{"n_kv_head": 2, "d_mlp": 960, "activation": "gelu", "init_std_qkv": 0.0494, "warmup_steps": 200, "schedule": "wsd", "decay_shape": "linear", "final_lr_fraction": 0.0, "seq_len": 1024}
MLP neurons of a small language model. Each row is named by its layer, matrix (down: output weights) and neuron, and shows model dimensions 96-159. Each number is 50 + 10 x the weight over its row's rms, rounded and kept within 0 to 99.
A block is one neuron, or neurons of one layer that tend to fire together. After each block is what it responds to, as a language model described it from the Wikipedia text at the highest values.

L13.down126:36 55 44 45 48 52 34 50 61 56 50 39 69 56 30 42 63 48 57 49 44 47 50 38 48 59 49 70 65 61 50 52 61 60 37 39 49 36 60 51 60 49 47 47 37 51 19 39 50 50 54 42 49 50 61 49 45 78 45 45 61 53 45 45
L13.down240:57 42 39 53 43 49 41 58 41 42 56 45 53 52 59 62 46 47 51 38 58 40 68 53 47 64 46 55 40 59 60 53 60 43 53 50 65 67 54 49 38 38 41 42 29 57 33 49 55 44 45 47 43 61 34 43 41 37 48 45 45 59 62 62
L13.down541:51 54 43 53 49 46 32 48 52 65 40 52 48 25 55 57 59 37 61 49 40 45 52 26 53 53 41 59 52 53 55 51 52 61 44 64 57 45 50 63 73 51 37 28 61 61 61 40 65 52 49 68 47 52 75 47 42 46 52 55 33 37 53 39
L13.down566:69 67 39 62 57 27 51 44 34 54 48 54 55 50 55 32 40 55 78 50 49 28 51 54 59 41 57 47 36 55 30 51 63 53 46 52 34 59 42 63 70 42 54 48 47 33 42 54 37 47 57 51 41 61 42 53 47 58 46 53 56 54 53 57
L13.down605:43 41 46 49 50 61 63 49 48 58 31 56 66 67 33 50 57 42 54 47 43 55 48 49 57 36 41 65 54 42 42 62 53 43 57 52 59 50 40 43 52 44 47 68 60 43 54 53 45 57 37 60 59 42 54 38 37 58 57 57 42 57 58 40
L13.down627:46 40 66 40 48 31 48 52 54 46 49 44 56 53 55 49 64 38 51 62 43 60 57 41 59 35 55 41 49 56 55 49 39 55 32 46 46 40 57 39 49 50 57 56 35 33 42 57 44 58 63 47 33 37 45 47 57 56 48 51 46 36 46 65
L13.down855:64 41 38 49 51 34 64 40 45 48 33 55 50 56 59 33 46 50 40 49 62 45 26 35 57 51 40 49 57 48 48 42 51 48 68 48 55 37 39 45 62 43 39 51 20 51 60 41 42 40 54 49 59 55 41 49 44 50 55 79 68 44 40 42
L13.down898:41 48 41 49 54 47 57 56 50 58 44 51 45 44 50 55 70 47 50 52 50 56 63 57 54 54 44 52 46 47 48 50 42 51 61 43 32 59 37 55 50 43 44 58 68 52 48 42 64 36 49 60 61 47 43 59 59 41 57 44 55 40 46 38
Prepositions after verbs. Function words introducing a complement right after a verb or noun, mostly to, also for, of, as, by: moved to, asked him to, such as.

L4.down898:45 57 45 38 68 56 47 47 52 50 53 53 58 45 51 38 69 42 58 55 71 48 46 51 56 69 40 42 33 66 48 53 49 55 48 49 45 53 55 60 44 43 40 56 33 33 43 57 28 46 50 54 48 52 58 52 48 44 71 49 44 60 50 44
Word "to" after verbs. The word to right after a verb, either as a destination (moved to, fled to, switched production to) or an infinitive (wanted to, designed to, failed to); weak scattered mid-word fragments too.

L6.down4:32 48 34 62 63 58 41 55 43 27 49 55 40 60 52 47 52 29 43 43 53 48 40 55 55 61 54 48 32 51 75 75 49 52 44 39 52 53 48 47 48 37 52 54 55 53 57 34 47 67 41 48 52 59 54 45 53 52 41 58 55 68 47 53
L6.down117:50 42 45 54 52 21 58 44 52 53 64 69 24 50 69 23 68 60 57 59 48 34 42 51 60 31 63 62 48 37 45 42 56 63 40 55 50 38 60 53 39 34 44 57 38 47 59 71 57 50 48 50 60 35 51 43 51 56 53 49 47 49 47 68
L6.down181:51 42 41 33 50 41 45 39 42 46 49 34 39 37 42 44 66 62 57 47 39 49 62 46 49 60 63 45 32 71 56 39 56 35 66 60 40 47 60 48 51 62 64 55 47 49 56 48 45 53 50 47 59 57 32 43 52 58 49 57 54 51 36 51
L6.down293:41 48 48 50 55 52 66 44 52 77 51 49 63 67 47 31 45 54 54 42 55 65 53 73 55 61 58 43 58 54 42 56 69 43 55 35 55 52 56 52 53 53 60 60 36 39 43 57 46 53 48 47 48 52 35 50 49 48 40 45 64 45 46 56
L6.down359:33 66 65 48 37 48 26 22 53 59 44 58 49 58 39 34 63 43 45 38 54 45 52 34 52 52 58 54 51 60 37 43 54 53 26 55 49 38 63 65 57 58 54 43 58 66 54 51 60 40 46 42 61 57 58 47 45 29 53 45 49 56 56 63
L6.down436:62 37 44 46 67 51 40 42 54 62 42 52 47 44 49 58 34 54 43 43 26 43 42 62 30 42 52 51 42 44 41 57 55 49 49 54 43 54 56 58 65 46 44 61 45 62 49 73 28 46 64 57 59 58 55 45 51 59 56 48 56 46 33 54
L6.down569:54 49 52 47 62 72 42 64 66 58 51 51 49 75 47 42 25 67 46 56 43 50 57 49 66 36 65 61 59 51 50 49 39 55 26 60 46 54 52 43 46 43 46 54 36 56 66 56 46 58 34 35 55 49 54 71 58 63 52 34 37 28 61 64
L6.down858:33 48 53 48 35 48 47 48 45 46 50 53 48 55 56 49 52 50 50 48 60 50 46 31 39 48 46 32 42 48 36 52 64 57 66 48 45 69 43 42 55 42 68 55 38 49 59 49 70 57 44 35 45 49 48 54 51 75 49 64 39 51 52 62
Mid-sentence commas. Commas right after a noun phrase, opening an appositive, list item, relative clause or date continuation, e.g. "party, who", "Europe, North".

L4.down188:73 66 61 42 60 72 69 51 62 43 43 46 34 62 56 51 41 57 42 52 39 70 61 60 47 29 37 43 54 42 51 59 54 66 41 65 44 50 39 32 49 58 30 38 66 32 50 59 59 53 45 50 48 30 43 57 48 43 65 29 48 53 48 54
Adverb -ly endings, medial t. Final piece of -ly adverbs split mid-word (originall-y, usuall-y, current-ly), and word-internal "t" pieces such as pro-t-ect, impor-t-ant, cap-t-uring.

L13.down91:58 45 49 49 47 58 43 55 39 49 53 56 60 32 43 55 50 46 48 48 45 36 57 60 62 39 37 60 54 64 33 47 51 59 45 56 55 73 58 66 37 52 55 55 30 55 61 62 33 41 66 56 41 42 66 52 35 66 57 46 50 52 57 42
L13.down360:48 35 48 59 47 57 60 54 48 30 50 57 62 46 54 51 69 51 48 69 57 49 42 56 60 32 52 48 39 43 66 43 54 53 59 50 51 57 34 59 43 58 63 52 46 47 37 38 52 36 47 34 51 39 42 38 40 45 61 49 61 54 60 48
L13.down420:58 34 58 37 46 58 58 45 48 34 44 40 54 60 50 63 67 59 50 48 28 48 49 37 64 43 57 57 57 55 48 44 61 41 43 53 40 65 55 26 44 32 37 45 50 62 42 57 64 36 33 52 65 46 57 38 65 43 42 60 28 53 62 43
L13.down654:59 53 44 58 56 65 49 50 44 48 56 56 42 42 62 49 53 47 53 56 38 65 42 47 44 24 42 40 46 43 48 57 56 54 56 54 57 66 55 38 58 24 50 45 55 34 40 66 64 44 60 57 40 49 55 56 46 56 57 56 26 51 52 42
L13.down668:74 63 43 36 47 37 46 67 61 47 58 68 58 55 38 45 39 65 45 50 52 52 44 62 46 44 35 52 68 64 37 37 33 51 59 53 49 51 46 52 57 45 51 56 49 75 48 57 58 43 70 51 43 42 59 38 41 34 65 24 65 44 68 49
L13.down672:33 58 47 50 44 60 44 52 42 49 50 59 31 53 50 42 47 54 52 37 31 54 45 68 56 42 63 49 48 63 42 56 43 62 64 46 36 71 55 52 38 53 39 39 63 54 54 62 54 45 69 58 61 51 38 40 31 55 42 40 53 39 63 43
L13.down779:56 63 54 51 49 58 33 49 59 56 48 63 61 42 46 59 48 42 43 49 44 64 35 53 60 29 46 53 29 55 56 49 49 32 42 56 46 52 43 48 60 50 32 41 57 58 41 51 57 40 38 43 50 43 51 51 53 46 48 51 66 55 72 35
L13.down937:44 60 39 49 71 52 52 68 46 54 40 58 56 70 61 58 38 36 60 34 49 52 58 60 42 47 52 46 61 74 61 60 56 43 48 46 66 65 56 69 61 55 55 40 45 45 53 66 58 55 60 38 53 22 44 48 50 50 52 47 65 48 65 49
Mid-sentence clause boundaries. Word-final pieces and commas that close a phrase just before the sentence continues, mostly commas before and/which/but/participles (economy, endorsing), -ly adverb endings before verbs (strongly condemns), and surname initials after first names in tables.

L6.down47:36 37 64 47 59 53 59 48 45 38 48 25 45 47 38 56 58 29 54 48 50 52 48 61 56 57 51 61 59 71 44 52 53 53 55 60 44 54 54 40 48 54 47 40 33 48 37 64 49 53 44 37 57 65 65 56 54 57 53 39 41 56 65 52
L6.down67:46 57 33 34 52 52 50 43 24 48 60 54 56 57 55 58 50 36 60 40 43 48 35 47 50 58 62 48 60 46 62 53 48 59 60 37 68 56 63 38 44 36 32 46 44 33 48 42 39 49 56 58 39 63 50 56 44 52 35 47 57 29 57 50
L6.down147:55 53 55 63 61 45 49 47 63 43 50 60 54 41 45 53 60 44 43 47 54 53 34 45 52 53 49 47 64 43 39 56 54 64 68 49 50 35 58 47 46 50 30 47 55 41 35 27 34 51 47 40 40 49 42 45 39 54 64 52 60 40 43 65
L6.down169:46 59 47 47 38 45 51 54 48 47 57 50 52 47 47 49 66 72 66 40 42 46 59 68 50 64 41 38 49 51 42 51 54 55 47 56 50 43 55 56 13 36 58 62 60 27 47 54 57 40 58 45 68 54 29 47 41 36 60 62 31 56 53 71
L6.down365:55 45 35 51 50 56 39 55 59 50 40 75 33 37 39 46 52 43 61 50 24 60 47 45 45 48 42 64 48 47 57 41 60 44 32 54 45 39 39 52 56 29 47 40 60 52 37 68 42 43 58 53 46 45 41 58 47 54 51 49 47 39 40 66
L6.down609:56 37 38 42 45 55 48 54 63 47 54 56 41 55 49 51 61 43 43 62 49 53 43 50 64 52 57 55 44 42 69 41 39 72 29 52 63 34 55 44 37 51 48 58 51 39 49 49 48 52 47 62 70 58 56 54 62 50 44 52 40 72 53 38
L6.down710:68 33 47 39 29 36 57 41 65 66 45 51 36 46 39 56 37 59 57 15 32 44 57 52 66 37 43 52 35 48 44 50 54 55 54 60 38 63 61 43 55 43 67 48 65 49 49 53 54 68 54 47 43 52 43 63 56 37 63 40 52 52 57 28
L6.down934:34 43 33 62 39 51 72 58 65 48 34 45 49 38 46 28 50 44 46 39 43 53 63 59 61 63 44 48 35 47 34 45 38 42 36 40 54 48 63 44 58 32 46 66 69 57 65 61 59 55 43 45 38 60 58 48 67 52 64 37 46 57 57 47
Split clause-opening word endings. Final pieces of words split into subword tokens, strongest on subordinating conjunctions opening clauses (Althoug-h, Whil-e, Wh-en, if), also auxiliaries and verbs like be-en, h-as, obtain-ed.